Part of a small language model's weights.
Architecture: rotary positions, capped logits.
Training: 229M tokens, 7451 steps.
MLP neurons of a small language model. Each row is named by its layer, matrix (gate and up: input weights; down: output weights) and neuron, and shows model dimensions 160-223. Each number is 128 + 24 x the weight over its row's rms, rounded and kept within 0 to 255. A neuron's up and down rows have the sign that makes its largest values positive.
After each neuron's rows, "fires before" lists the tokens most often just after its 100 highest values on Wikipedia text that the model never trained on. A number after a token or word is its count.

L7.gate61 [163 143 101 133 137  83  89 151  81 149 138 113 124 120 118 156 135 131 128 135  91 150 129 140 155 115  87 151 116 157 158 101 154 133 157  98 107 177 124 127 131 121  89 103 117 168 120 171 111 139 167 142 141 138 157 115 153 198 140 127  92 144 148 137]
L7.up61 [ 89 163 134 154 125 117 124 149 134 134 123 139 157 106 175  98 147 155 121 115 149  79 141 155 133 127  99 127 146 145 117 128 140 140 116  89 167  96 141  98 135  78 146  92 114 106 130 160 115 145  95 148 142 109 181 168 102 128 147  90 109 134  84 149]
L7.down61 [108 149 113 154 146 113 133 129 101 114 138 102 108 129 138 140 140 131 184 155 105 110 131 136  92 100 114 173 158 178 159 144 173  94 133 129 138 186 143 186 136 123 118 132 173 122 125 141 112 112 141 140 118 140 144  93 109 164 127 123 103 130 115 146]
fires before: "==" 28, "===" 16, "=" 9, "|" 4, "ing" 4, " of" 4

L4.gate287 [128 173  98 129 137 110 114 144 123 119 104 148 163 107 102 103  93 111 112 140 147 130 141 168 120 112  92 133 154 112 143 161  92 124 148 162 138 134 105 154 110 109 112 131 126 139  86 164  96 159 117 165 145 119 147  99 117 115 143 157 137  97  98 132]
L4.up287 [101 146 124 137 118 132 100 107 121  87 117 128 131  75 118 110 110 112 123 127 139  90 151 155 111 146 145 173 131 129 118 125 126 129 156 137 132 102 102  97 142 118 158 101 145 133 110 111 114 104  95 149 112 159 131 138 159 172 110 119 114 135 101 127]
L4.down287 [114 170 108 117 159 140  91 107 118 149 160 145 107 119 108 130  93 100 199 167 163 110 148 116 112 125 106 132 134 116 112 135 134 108 155 153 161  92 118 104  68 140 129 115 122 158 153  98  88 139 119 118 127 162 154 118 149 121 145 118 115 101 106  95]
fires before: "est" 13, "im" 12, "in" 11, "ince" 8, "ess" 8

L10.gate958 [101 103 136 144 165 156 136 160 116 115 109 106 110  90 126 120 131 151  98 109 158 154  82 110 125 148 118 146 106  58 110 141 121 141 122 121 147  95 125 142 131  85 137 124 162 150 119 113 128 116 126 136 136 137 151  91 118 135 148 138 111 127 135 115]
L10.up958 [139 146 134 128 125 149 104 135 169 137 105 155 106 135 122  98 130 149  68 123 154 172 113 102 127 121 146 130 164 141 129 114  87 165 129 114 155  98 171 147 125 113 152 129 125 167 154  95 130 108 104  89 147  99  97 142 125 137 102 148  98 155 131  98]
L10.down958 [104 131 109 134  89 130 158 114 118 167 137 149 131 120  96 192 138 126 133 149 146 118 114 111 127 105 133 111 110 100 118 148 167 112 141 136 101 105 119 100 146 121 160 104 150  98 103 110 140 137 134 165 152 127 137 136 102 143 159 138 109 140  82 105]
fires before: "ing" 19, " of" 15, "ed" 14, "s" 6, "ric" 5

L10.gate993 [116 145 125 136 139 112 112 176 135 130 129 119 132 104 120 137 123 120  97 113 103  68 140 156 126  85 134 145  88 106 131 109 130 153 134 143  97 122 145 123 137 120 176 118 113 165 112 182 118 147  99 144 188 131 146 116 101 121 132 114 120  88 158 118]
L10.up993 [153 104 131 113 152 125 160 128 123 165 125 169 143 129 170 142 128 137 141 106 136 146 134  96 160 142 113 101 108 169 109 115 110 119 109 139 148 133 146  97  99 109  92 117  98 127 157 101 105 186 139 131 121 111 120 137 165 138 136 125 116 120 101 156]
L10.down993 [141 121 112 121 155 123 112 119 139  91 113 127 105 188 149 104 113 128 213 146 169 103 140  86 139 151 147 140 132 141 115 134 167 134 104 120 164 122 107 150 132 114 127 158 103 107  80 122 102 106  71 127 104 138 156 188 153 125 172 138 139 173 138 153]
fires before: " |" 38, ":" 12, " of" 4, "ing" 4

L5.gate474 [121 133 102 146 150 129 131 144 136 138 144  91  87 110 147  94  77 122 112 144 109  69 133 107 133 105  90 169 129 146 140 123 154 113  91 126 142 123 135 123 137 131 142 129 115 108  58 148  89  95 147 155 103 105 145 139 114  91 122 136 161 102 138 159]
L5.up474 [138 186 173 137 143 122 124 163 112 107 143 123  93  71 168 122 102 135 110 126 160  95 147 140 128 100 107 140 175 113 163 136 123  82 162  91 138 195  87 133 140 157 120 155 116 140 129 110  45 115 166  64 156 108 147 105 112 152 131 110 152 100 134 136]
L5.down474 [139 150 121 144 117 105 144 140  95 129 130 142  91 153 146 110  98 154 113 130 132 116 118 107 123 138 151 151 154 150 142 172 123 122 134 134 130 157  81 116 116 165 117 121 161 159 107 124 115 141 134 107 174 137 126  76  91  87 141 132  93  85 151 125]
fires before: "9" 12, "201" 10, "202" 9, "p" 8, "8" 6, "3" 6

L9.gate827 [107 153 150 118 114 133 101 156 138 108 152 109 119 124 124 106  84 132 118 156 118 134 142 115 117 146 125 110 159 117 188 140 165 162  97 132  70 126 105 156 165 116  93 141  89 114  92 128 100 163 168 120 112  93 123 139 183 149 116 138 116 103 152 152]
L9.up827 [131 121 123 131 111 130 137 140 127 104 103 135 148 174 152 155 108 169 140  99 117 159  89  84 145 130 115 128 109 118 147  95 119 112 120 158 152 121 129 138  82 125  94 153 102 186 126 128 117 131 147 141 124 114 159 107 155 116 151 129 149 118 161 136]
L9.down827 [112  93 117  76  53 146 113 102 146 139 134 136 152 168 129 130 139 124 114 107 153 127 121 166 119 133 111 105 131 119  76 115 154 125  99 107 116 149 185 132 115  83 108 111 111 128  68 138 132 127 146 136  98 175 152 117 119 155 114 149 110 152 158  82]
fires before: "ed" 17, "ical" 13, "er" 9, "ic" 7, "ement" 6, "es" 5

L10.gate330 [111 110 154 130 131  83 116  84 175 158 127 120 152 107 125 160 153 142  85 153 154 153 102 120 180 142 139 156 162 121 141 152 140 172 109 145 134 145 135 115 124 133 114 138 123 117 147 124  81 152 141 139 152 127 135 108 130 187 134 135  93 135 133 130]
L10.up330 [145 148 153 113 123 135 145 161 155 136  91 118 148  99 105 120 144 118 109 142 177 169 145 116 165 141 101 159 138 116  86 163 160 136  98 137 137  85 119 134 120 137 108 119 151 188 118 137  91 123 123 126  97 114 183  93 138 106 148 160  99 154 114 139]
L10.down330 [145 139  87 101 135 116 137 133 149 113 141 157 134 144 122  80 144 129 137 104 153 172 137 142 173 132 142 142 128 155  84 171 114 136 130 135 137 154 130 138 138  94 143  94 121 136 140  90 164 137 129 138 114  93  97 125 123 155 154 153 107  92 127  78]
fires before: "ed" 35, "es" 10, "e" 7, "en" 5, "ed." 4, "ation" 4

L10.gate900 [113 127 135 146 100 136 134  99 133 156 118  79 143 108 165 130 131  97  77  88 109 146 117 113  93  94 136 137 143 106 141 100 138  95 122 155 152  73  98 105 115 106 149 113  88 113 148 166 117 128 175 103 137 115  89 162 140 133 143 152 109 117 121 156]
L10.up900 [129 115 122 135 128 146 170  98 139 125 141 135 143 126 186 127 136  99 105 141 135 125 144 159  91 115 108 117 113 130 165 167 123 114  83 130 184 150 128  99 109 163 139 141 135 136 139 149 124 119 169 148 173  86 127  78  78 134 139 129 147 129  89 154]
L10.down900 [149 121 134 144  92 137  97 132 159 135 157 123 159 117 141 115 147 118 156  82 135 103 126 139 118 109  86 118 136  96 144 160 101 137 108 122 124 152 114 128 135 135  97 162 120 112  93 112 146 125 118 138 114 130 145 146 120 124 135 126 129  94 153 127]
fires before: "ion" 22, "f" 9, "ut" 9, "ive" 7, "ed" 5, "ur" 5

L2.gate488 [ 87 148 108 126 147 150 144  88 162 128 104 143 103  68 150 134 113 151 122 132 123 117  68 152  94 112 110 126 126 119 102  99 143 110 150 149  95 102 112  85  92 130 142  93 107 133 136 162 137 131 158 126  97 144 142 140 111 145 129 152 134 140 125 153]
L2.up488 [ 94  79 123 135 147 145 143 148 149 100 128 156 167 102 127  70 116 124 113 150 165  97  90 175 149  95  98 108 138  92 114 135 142 177 137 103 165 136 132  93  91 122 156 115 101 125 109 151 124 149 145 135  97 135 133 162 146 164  99  79 122 102 158 133]
L2.down488 [120 151  95 116 143 124 135  66 132 129 163 177 155 139 159 118 130 102 156 119 132 134  93 131 140 100 126 133 128 139 141 148 132  88 131 161 130  93  92  92 100 198 111 122 103 103 134 122 144 145 119 125 127 107 128 113 103  81 174 133 121 119 153 108]
fires before: "ound" 14, "and" 13, "ad" 13, "am" 12, "oup" 8, "ess" 5

L9.gate577 [100 150 150 124 122 103 141 102 124 162 164 148  99 127 114 109 114 129 131 138 184 128 149 147 131 144 172  93  79 116  79 138 130 122 154 180 155 132 149 152 104  78 135 171 150 145  72 139  74 110 105 120 174 130 145  85 130 147 131  86 115 142 122 104]
L9.up577 [108 168 130 131 150 165 113 130 107 113 112 136  97 110 148 124 106  98 130 110 171 157 164 144 117 103 126 156 122 128 112 145 163  95 120 157 181 107 113 123 137  91 122 133 126 112 168 175  92 142  87 131 109 113 102 112 147 124 113 191 143 172 118 122]
L9.down577 [109 154 125 117 113  92 121 126 131 164 183 107 167 124 110  96 146 145 145 147 139 105 115 109  95 108 166  91 152 128 116 122 121 121  94 129 106 205 115 111 155 109 116 130 121 143 119  88 144 106 131 157 112 133 160  96 113 187 138 120 135  85 121  99]
fires before: "ed" 22, "ment" 8, "ing" 7, "m" 7, "ion" 5, "er" 4

L5.gate1022 [102 107 120 159 165 107 149 116 151 126 142  92  78 137 142 143  78  88 139 136 159 133 139 106 150 125 133 144 136 127 120 155 139 111 136 185 121  86 128 134 140  91 148 127 105 138  78 168  79  83 140 151 161 125  92  93 134 173 101 137  98 112 147 160]
L5.up1022 [155  95 140 113 126 136 157 140 148 137 105 117 147 184 130 131  92  87 151 125 144 172 131 145 125 116 136 121 110 135 177 127 181 131 153 147 119 118 132  96  98 122 167 137 120 117 119 138  92  79 165 162 131 109 127 111 111 146 128 116 142 112 112 152]
L5.down1022 [142 141 171 136 122 112 174 121 120 186 154 112 172 165 106 129 113 154 175 120 113 183  94 134 129 132 131 154 136 149 158 103 137 155 143 115 137 129 119  89 135 123  92 140  96  79 158  95 143 159 147 138 121  84 154 167 122 105 117 134 168  99 153 142]
fires before: " 201" 17, " 202" 12, " 199" 8, " 198" 8, " 200" 7, " 18" 4

L10.gate414 [126 154  89 140 116  94 120 169 106 121 108  90 124 126 144 101 138 151 135  93 129 125 107  91  97 152 139 115  87 131 133 140 134 108 109 134 148 153 134 157 150  46 134 100 130 131 119 165  79 127 157 128 138 150 171  72 176 128 114 109 127 118 150 156]
L10.up414 [111 144 145 154  90 120 137 104 155  97 163 115 145  86 125 119 127 129 104 112 102 162  83 143 143 146 141 150 169 152 117 145 115 108 154 158 106 172 135  93 159 144 132 132 119 108 116 135 161  92  92 132 133 100 110 180 101 119 127 111 145 104 160  89]
L10.down414 [ 96 123 109  81 142 130  94 126 148 118 105 135 119 113 141  75 129 108 163 123 150 150 140 117  89 159 141 136 137 140  78 159 115 162 158 126 116 144 141 111  79 112  89 100 163  77 127 115 126 159 160 104  78 113 160  85 127 120 104 126 111 122 150 141]
fires before: "t" 18, "p" 12, "per" 8, "ist" 8, "pl" 8

L5.gate460 [117  93 128 176  82 129 120 122 127 138 166 115 196 110 139 150 148 171 121 147  85 143  88 107 114 127 139 139 146 138 118 123 108  85 177 138 122 125 129 153 151 131 129 124 103 111 122 121 106 155 160 162  80 107 124 157 114 113 159 134 131 106 154 136]
L5.up460 [134 126 117 111 136 126  97  90 155 111 119 120 141 162 180 100 107 134 143 128 111 124 132 161 126 118 142 118 155 152 150 130  82 119 133 145 158 140 121 123 121 123 136 130 137 160  66 125  98 146 100 109  97  87  92 136  95  89  98 103 137 114 117 152]
L5.down460 [ 94 131 150 156  99 160 122 111  95 148 133 105 140 113 119 109 143 121 144 132  60 153 134 112 134 130 148 161 147 128 158 164 108 175 125 139 146 126  88 123 173 131 111 111 150 185 161 122 147 155 127 152 143 157 101  80 137  94 119 107 163  97 163 137]
fires before: " a" 26, "ly" 15, " an" 8, "l" 8

L4.gate758 [131  93 128 129 151 121 156 123 138 105 127 105 109 150 142 144  64  97 141 148 148 149 149 154 119 102  89 121 118 148 137 167 157 154 103 172 102 128 171 124 117 117 167 118 100 112  96 170  99 107 126 155 130 102  99 111 111 179 140 135 134 119 139 119]
L4.up758 [142  80 128 121 158  99 152 129 136 140 117 125 106 166 110 164  86 116 151 148 164 159 164 145 109 121  99 139  97 183 169 152 172 134  97 127 112  92 155  98  82 116 152 144 104  95 119 151 141 118 115 135 119 101 110 136  85 165  96 128 142 110 121 125]
L4.down758 [138 127 167 151 127  99 169 135 105 176 149  96 165 141 120 152  98 146 186 143 120 171 100 175 131 124 144 148 127 141 151  91 146 165 138 115 168 127 109 100 126 114 108 145 106  74 160  93 154 160 127 135 130  81 151 153  94 112  97 133 137 100 128 114]
fires before: " 201" 19, " 199" 13, " 198" 9, " 200" 9, " 202" 7, " 2" 5

L7.gate369 [ 82 128 140 124 140 172 130 162 129 130 139 155 135 138 159 149 109 136 118 136 106 107 159 139 121 119  65 140 101 134 126 140 131 152 122 120  67 145 147 117 133 146 162 132 128 148 119 138 126  92 155 114 161 154 152 142 100 114 127 113 130 187 147 132]
L7.up369 [ 92 115  63 161 116 161 124 139 111  90 139 133 128 126 149 129 133 124 134  94 104  83 108 120 154 139 149 134 130 129 127 116 140 145 133 142 136  85 108 139 100  89 150 130 124 154 156 106  91 146 145 158 102  78 119 136  97 131 136 139  94 135 121 167]
L7.down369 [135 121 153 104 160 131 138 141 142 126 133 125 128 138 123 113 129 116 151  99  99 132  90 134 133 157 130 128  82 143 157 126 156 102 130  93  99 175 164 123 122 138 149 152 137 151 120 126 129 119 184  85 153 168 133 166 121  91  96  78 119 188 131  91]
fires before: " States" 27, "al" 13, " Z" 6, " King" 5, "ia" 4

L4.gate978 [122 135 122 132 137 150 104  94 137 138 173 157 118 120 122 143 118 106 150 128  90 104 119 119  77 124 129 112 132 146 115 117 124 164 105 106 118 155 131 143 148 115 132 131 138 140 143 100 138 131  92 166 117 155  84  92 109 162  97 114 119 125 115 144]
L4.up978 [108 118 108 146 138 132 122 117 140 161 142 125 129 131 123 144 114  67 146 118 148 152 131 130 153 120 130 128  96  71 153  96 144 126 158 131 144 121 131  96  84 146 102 105 138 166 116 149 125  86 106 148 112 120 140 146 131 100 104 112 120 170 114 111]
L4.down978 [130 128 122 147 158 164 120 132 127 152 116 170 104 102 175 180 144 145 114 177 105 103 129 126 174 137 110 104 161 115 127 167 144 127 154 109 161  92 166 116 132 137  95 119 142 147 148 144 139 133 152 122 134  98 194 102 155 134 135 119 112 110 148 120]
fires before: "b" 14, "ard" 13, "l" 12, "ol" 5, "ch" 5, "m" 4

L4.gate872 [117 159 166 147 175 134 167 137 152 101 117 127 188 103 156  80 149 106 164 141 112 144 117 108  92 123 158 123 124 138 130 140 136 140 143 152 107 155  77 136 118 119  97 147 140 112 114 114 106 134 137 116 106 124 141 117 113 134 122  75 169 123 157 186]
L4.up872 [111 146 169 171 153 171 131 119 113 133 107 117 134 100 144 114 194 177 144 155 111 113 107  99 136 143 145 131  84 143  96 112  66 156  95 124 107 119 133 108 148 130 175 140  94 143 154 104 125 119 114 144  69  81 133 169 122 151 128 101  88 142  97 147]
L4.down872 [ 93 142 147 173 134  96 148 126 174 115 104 126 114 107 138 115 125 108 174 124 161 135 127 104  99 106 169 150 152 127 153 154 167 149 138 103 109 158 115 122 127 117 114 144 113 164 124 157  94  99 135  99 139 140 123 136 135 115  81  76 112 157 132 132]
fires before: "p" 18, "stem" 13, "m" 9, "port" 9, "ag" 6, "per" 4

L10.gate229 [145 126 165 159 132 134 147 106 151 114 160 124 139 111 145 127 161 147 101 124  99 146  99 137 167 146 148  84 133 163 132 130 164 119  95 135 132 152  74 143 142  89 135 100 126 155  76 121  99 137 121 164 170 115 136 139 184 107 161  97 149 112 172  95]
L10.up229 [101 134 154 170 142 118 136 137 146  79 103 111 125 143 166 140 102 121 129 136 156 156  92 159 125 117 114  95 136 155 135 145 153 115 127 140 117 161  89 186 137 108 118 142 131 145  80 158 104  95 109 129 124 147 156 196 158 140 152 144 106 158 123 120]
L10.down229 [119 121 124  94 119 163 141 101 191 122 156 101 124 122  88 127 152 190 148 114 100 120  75 130 113 120 135 121 118 119 112 146 130 147  98 126 129 161 111 117 109 143 103 126 119  85 119  75 102 104 154 138  72 136 135 152 141 120 106  89 134 149 119 110]
fires before: "p" 18, "age" 16, "m" 10, "ag" 7, "port" 7, "per" 5

L9.gate182 [126 172 108 139 117 122 123 111  71 135 118 166 128 153 110  98 125 109 110  91 130 206 114 118 133 126 133 149 156 122 126 117 127  89  98 111 127 133 128 126 134 109 121 111  99 147  99 140  98 155 110 162 150  93 117  98 174 169  85 130 153 123 121 163]
L9.up182 [120  87 173 118  97 103 175 148 116  66 129 108 105 112 113 102 116 113 138 121 122 138 143  98 129 119 149 140 116 111 142 112 103 124  98 187 127 128 124 128 115 110 138 174 133 129 110 162 118  92 126 135 124 129 171 119 128 124 143 159 121 173 103  78]
L9.down182 [139 128 123 102  77 115 166 111 117 170 112 117 141 155 106 131 152  89 167 136 148 134 116  78 174 169 160  89 158 122 137 142 116 123 101 110 128 122 131 160 125 142 131  96  85 126 165 130 182 111 129 147 102 118 106  74 123 170 105 133 114 116 170  70]
fires before: "t" 18, "ed" 16, "m" 10, "g" 4, "ts" 4, "y" 4

L5.gate1018 [112 165  86 157  62 141  99 152 152 114 109 136 143  92 125 139  93 109 132 106 113 130 101 152 121 130 117 165 148  89 125 147 187 158 142 116 128  78 125 116 106 102 158  71 117 151 127 120 120  98 175 143 121 134 139 147 143 183 124 128 125  81 172 108]
L5.up1018 [100 174 100 176 131 146 135  94 156 149 123 107 122  98 152 158 156 165 116  94 120 143 108 110 144 128 132 158 126 128 203 127 172 148 130 141 104  76 126 145 136 142 140 128 146 123 127 137 158 145 118  80 123 119 143 143 122 140  77 106 148 161 154 148]
L5.down1018 [ 98 122 162 101 139 150 109 116 183  81 115 118 134 149 167 133 112 142 159 112 103 141 178 148  99 120 167 109  88 136 155 151 117 117 146 142 155 152 121 138 125 126 149 136 122 121 118 116 142 120  98 109  77 139 133 138 158 108 125 129 145 166  95 125]
fires before: "ic" 13, "c" 11, "erv" 10, "p" 8, "ign" 8, "ican" 6

L5.gate760 [118 116 114 155 124 142  98 172 167 131 126 143 116  84 111 154 126 124 108 153 100  89  98 110 103 144  86 158  98 122  83 110 124 112  78 139  86 118 134 124 138 146 154  42 114 177 137 153 148 111 139 153 127 139 151 145 104 150 151 150  80 150  89 162]
L5.up760 [137  87 138  97 127 130 144 128 149 121 146 132 139 122 157 133 143 137 161 105 160 115 117 135 169 132 102 103 169 124 153  98 121 166  87 131 114 112 108 134 135 142 122 122 131 172 161 136  97 188 129 111 158 138 130 144 146 105 120 106 133 129 115 117]
L5.down760 [176 116 134  88 114 106 140  98 126 139 154 135 125 154 109 148 171 104 104 141  64 164 128 102 111 143 106 136 172 138 140 108  99 176 141 112 147 108 145 131  98 126 132 146 120 116 175 115 140 139 140 143 132 146 156 117 145  99 104 114 158 158 176 150]
fires before: "al" 17, "ad" 17, "am" 16, " States" 7, " –" 5, "n" 4

L2.gate795 [ 97 172  95 151 142 171 120 111 171 103 137 100 149 185 106 138 119 128  97 138 130 127 125 123 135 110 105 165 124 106 148 105 148 156 138 174  86  78 122 171 127  96 126 111 124 106  75 171 130 159 111 133 109 136 166 150 137 177  62 156 155 154 162 120]
L2.up795 [116 116 155 182 100 156 139 109  81 125 135 107  71 127 162  96 162  80 114 123 102  96 167 162 116 110 142 121 113  91 111 145  96 135 132  89 144 138 110 118 136 163 184 106 143 128 140 138 147 105 182  87 125 163 157 134 145 158 155 178 153  89 106 141]
L2.down795 [127 119  90 126 183 124 168 156 161 113  91 116 141 129 144 148 171 145 122 103 189 118 167 168 150 153 136 123  87 104 139 107 134 113 117 167 134 131 110 123 139  76 109 106 114 109 129 195 156 164 156 139 108 126 125 138 134 152 122 162 116 145 132 172]
fires before: "in" 15, "urn" 15, "ro" 14, "ain" 10, "est" 10

L10.gate592 [141 126 157 162 101 127 132 139 145 105 121  92 158 107 153 121 116 164 129 153 110 113  91 149 113 110 122 182 120 119 148 105 114 110 162 170  96 171 121 216 135 141 111 127  90 104 137 147 132 113 117 118 148 130 145 125 101  94 144 138 110  75 126 131]
L10.up592 [145  91 137 141 108 123  55 118 108 126 104 136 118 137 146 150 141 119 111 136 141 176  65 150 110 109 152 178 148 158 112 105 156 141 154 140  77 116  97 140 118 143  94 106 194 129 104 173 138  98 126 148 105 142 150 113 129 124 124 138 106 160 116  97]
L10.down592 [157 124 122 137 105 162  96 164 109 190 157 150 157 134 126 161 145 191 100 143 127  89 110 110 124 120 153 150 151 101 175 146 128 160 129 176 119 126 122 129  88 126 122 132 149 141 130 124 111 146 136 123 105 148 153 143 151 149 145 139  95 128 114 115]
fires before: "ing" 35, "or" 11, "s" 8, "ors" 6, "ings" 4

L2.gate249 [146 147 150 187 118 113 100 124 106 100 132 151 155 147 101  91 139 108 139 147 143 138 111 106 123 123 141 100 156 102 134 142 138  93 127  81 122 120 126 118 132 109 153 145  90 137  98 131 117 105 120 126 184 131  97  99 189 121 146 137 103 116 139 156]
L2.up249 [100 130 119 130 132 142 122 115  93 141 127 143 136  78 127 118 122 110  91 145 121 137 106 165 134 163 164 125  98  98 108 159  75 154 161 137 173 138 135  98  96 104 101 109 120 138 122 164 115  84  72 116 112 105 123 128  86 143 114 136 125 137 122 155]
L2.down249 [109 110 166 132 103 121  85 137  98 107 151 110 137 111 105 134 141 127 166 139  92 121 176 143 133 129 155 115 159 112  84 150 145 137 113 121  89 138 121 124 137 150 116  96 122 115 161 107 141 134 136 113 137 153 129 124 134 107 119  75 147 143  94 123]
fires before: "ly" 22, "l" 7, "ed" 7, "th" 5, "n" 5, "ers" 5

L2.gate498 [ 97 152  84 168 101 126 137 153 140 161 167 102 129 117 114 130 136 157 101 128 117 142  68 118 121 106 100 150 127 124 105 141 118 113 121 147 102 106 122 151  83 136 131 144  84 134 112 119 102 150 109 135 135 101 165 146 135 110  63 130 107 142 154 147]
L2.up498 [ 99 103 100 126 126 101 128 176 103 124 144 116 133  93 151 106 133 143 136 143 138 151 115  67 130 101 106 149 159 150 136  88  94 100 133 126 112 155 109 130 114 164 164 158 118 104 167 134 149 165 133 128 110 102 123  83 129  86 148  98 100 131 117 114]
L2.down498 [172 118 145 170 117 111 130 141 121 149 146  96 122 121 159 127 126 110 212 160 127 143 104  91 146 117 120 128 141 168  95 136 127 132 157 108 163 135 132 139 118 160 114 135  77  88  99 167 195 101 133 151 109 151 118  80 152 127 129 118 158 106 141  90]
fires before: " |" 23, "–2" 12, "\n" 11, "." 8, ")," 6, ":" 5

L2.gate300 [123 172 132 125  89 101 122 129 163 106 169 104 153 133 130 128 148 142 134 148 166 143 115  86 102 108 152 172 123 120 149 139 132 151 152 108 116 103 153  83  89 153 126  93 102 161 171 100  84 140 159 162 171  95 102 118 103 150 132 139  89  90 131  92]
L2.up300 [127 122 126 114 130  77 107 161 157 103 105 128 120 121 170 111 160 105 137 175 148 124 117 150 167 135 130  91 105 144 128  80 124  91 108 111 134 115 175  80 114 124 131 150 126 121 158  92 154 130 125 106 129  97 124  91  93 106 154 136 127 129 121 113]
L2.down300 [155  86 135 117 129 138 133 162 126 152 140 143 174 103 124  93 136 162 130  67 153 139 118 135 152 111 114 133 114 156 123 151 118 136 140 147 151 135 108 133 151 114  98 160 140 104  72 135 134 134  94 116 110 138 139 138 173 115 145 143 149 112  79 113]
fires before: "\n" 55, "ed" 4, "f" 4

L4.gate175 [119 165 139 153 101 130 138  94  95 150 101 154 132  97 128 111 147 113 130 129 119 102 136 149 158 103 106  67 113 129 168  87 120 115 126 128 121 117 107 153 128 113 125 128 145 106 140 151 130 117 142 155 119 147 142 108 156 159 159 148 116  86 145 137]
L4.up175 [ 86 121 116 138 111  85 140 121 148 146 103 115  82 124 118 127 142  93 111 131 149 136 123 136 107 126 125 131 127 119 154 149 111 138 112 151 108 118 111 123 149 139 142  95 127 134 152 123 155 134 163 107 128 134 143 151 111 150  90 169 123 114 145 182]
L4.down175 [133 150 126 131 113 111 140 108 121 133 106 139  59 122 127 136 186 161 156  99  88  68 122 138 167 129 108 132 145 167 159  89 121 115 165 160 125 117 130 112  87 104 109 112 170 167 129 183 157 125 141 148 128 135 131 119 141 142 175 154 120 108 158 149]
fires before: "em" 16, "in" 15, "ro" 13, "est" 9, "end" 8, "ack" 8

L4.gate613 [ 93 142 175 116 110 139 150  88  82 188 138 141  95  88 113 107  97 124 116 128 139 107 126 133 110 150 160 143 119 138 116 130 147 162 113 196  93 122 106 135  85  88 102 124 135 128 149 143 122 121 126 147 131 169 118 145 137 117 125 125 114 109 107 129]
L4.up613 [106  98 140 126 175 109  84 104 128 146 138 132  86 147 141 103 130 105 146 111 133 134 125 140 100 181 143 118 125 142 146 131 145 114 143 146 119 135 120 152 115  95 166 125  86 157 128  84 122 137 153 124 125 179 119 165 154 176 142 119 140  84 113 151]
L4.down613 [101 147  83 107 147 121 115 124 133 105 135 142 141 104 131 143 114 110 173 125 131 123 139 121 126 145 141 141 111 131 148 146 159 150 140 231 112 119  98 137 116 127 134 132 115  98 178 121 122 103  72 140 115 112 144 137 112  53 101 144  97  99 108 125]
fires before: "ess" 13, "us" 12, "ished" 9, "is" 7, "im" 7, "in" 6

L4.gate747 [ 94 103 122 181 153 159 109 136 124  96 123 157 122 134 157 147  81 143 109 131 157  99 119 136  73 116 127 166 172 110 157 146 100 139 104 156  73 114 128 180 152 120 135 110 127 155 110 162  99 103 137 120 168 117 127 108 146 135 160 113 123 113 113 133]
L4.up747 [101 107 125 185 128 116 114 105 118 111 142 148 105 138 160 136 161  99 137 120 187  88 132 158  89 133 141 126 153 130 120  96  68 132 131 124 131 156 125 136 109  91  73 157 137 124  89 168  92 143 134 130 145 148 136 129 121 141 160 101 129 100 116 122]
L4.down747 [137 112 142 111 189 119 130 154 158 147 137 131 106 135 171  92 117 116 154 109  94 157 178 126 137 139  90 112 121 116 144 108 154 174 134 117 132 158 138  91 151 143  94 136 157 168 137 136 120 132 120 124 120 126 151 138 177 127 187 120 127 120  82  62]
fires before: "ain" 21, "ro" 13, "in" 13, "est" 10, "act" 6

L10.gate176 [ 56 122 120 193 114 143 114 119 140 101 143 171 112 151 131 163 112  77 133 135  88 143 142 112  99 131 141 162 129 119 156 144 136 141 148 121  89 133 117 126 176 132 132 169 131 125 135 120 145 117 114 125  89 204  90 150 102 192 102  69 130 128 129 140]
L10.up176 [129  92 111 174  94 153 101 143 154 153 148 162  97 155 165 119  97 151 129 107 168 108 156 137 131 183 130 158 100  70 139 140 145 129 134 109 187 119 150  96  87 151 169  93 117 126 213 166 121 165 107 117 119 158 151 129 138 123 111  92 128 145 115 167]
L10.down176 [112 111 121 144 148 108 148 143 139 123 148 104 103  98 114 135 154 165 142 103 109 136 108 146 116 123 160 130 146 183 153 153 131 122 125 127  88 171 124 102 125 104 115 171 139 164  99 124 138 127 118 102 131 141 141 129 129 158  92 142 137 124 102  45]
fires before: "c" 36, "ign" 16, "p" 9, "ach" 7

L4.gate822 [119  83 148 134 136 166  90 132 170 125 180 137 119 124 112  65  98 104  98 150 107  82 103 135  84 126 138 107 159 160 132 125 111 142 148 151  94 162 106 133 115 142 160 128 136 153 105 110 107 116 119 117 120 145 105 140 146 168 135 174 147 140 173 110]
L4.up822 [143  82 155 178 147 150  94 116 133 117 136 134 127 123 144 124 137 149 130 101 129 112 107  95 111 138 133 121 153 135 141 162  71  76 101  79 157 126 105 143 131 125 141 136  99 174  88 126 102 117 123 112 108  93 116 130 163 148 193 155 119 149 146 146]
L4.down822 [115 117 140 115 117 154 128 126 138 113 188 149 143 132 143 135 122 154 194 141 129 147  97 120 105 125 125 124 120 152 136 123 128 172 139 123 105 179 152 140 116 139 144 158 140 221  82 106 105 134 117  98 146 137 170 132 121 156 137 129 130 154 148 128]
fires before: "p" 23, "m" 9, "port" 9, "9" 7, "per" 5, "201" 5

L10.gate1013 [126 148 142 141 128 115 131 141 140 118 113 134 128 106 121 104 139 162  95  90 107 180  97 148 127 121 149 131 134 146 114 147 147 106 164  93 114 116 103  78 125 108 137  87 135 165  95 110  92 120 134 120 154 134 102  98  98  94 126 105 150 150 156 124]
L10.up1013 [ 94 136 175 164 143 179  86 162 146 102 112 126 118 113 105 123 111 161 116 144  91 133 130 120 126 152 139 124 110  90 154 187 133 158 166 104 104  97 131 120 163 159 106 132 140 118 106 127  93 137 140 117 126  98 150 143 110 109  98 101 172 172 138 147]
L10.down1013 [126 109 127 106 141 135 118 118 135 149 129  98  86 123  97 142 135 111 137 142 146 152 107 130 148  84 134  98 127 106 129 139 151 173 147 114  82 113 112 144 152 110  69 120 143 141 115 136  96 130 143 122 129 125  97 157 123  82 143 156 208 139 132 120]
fires before: "n" 18, "amed" 10, "ar" 8, "te" 7, "ational" 5, "l" 4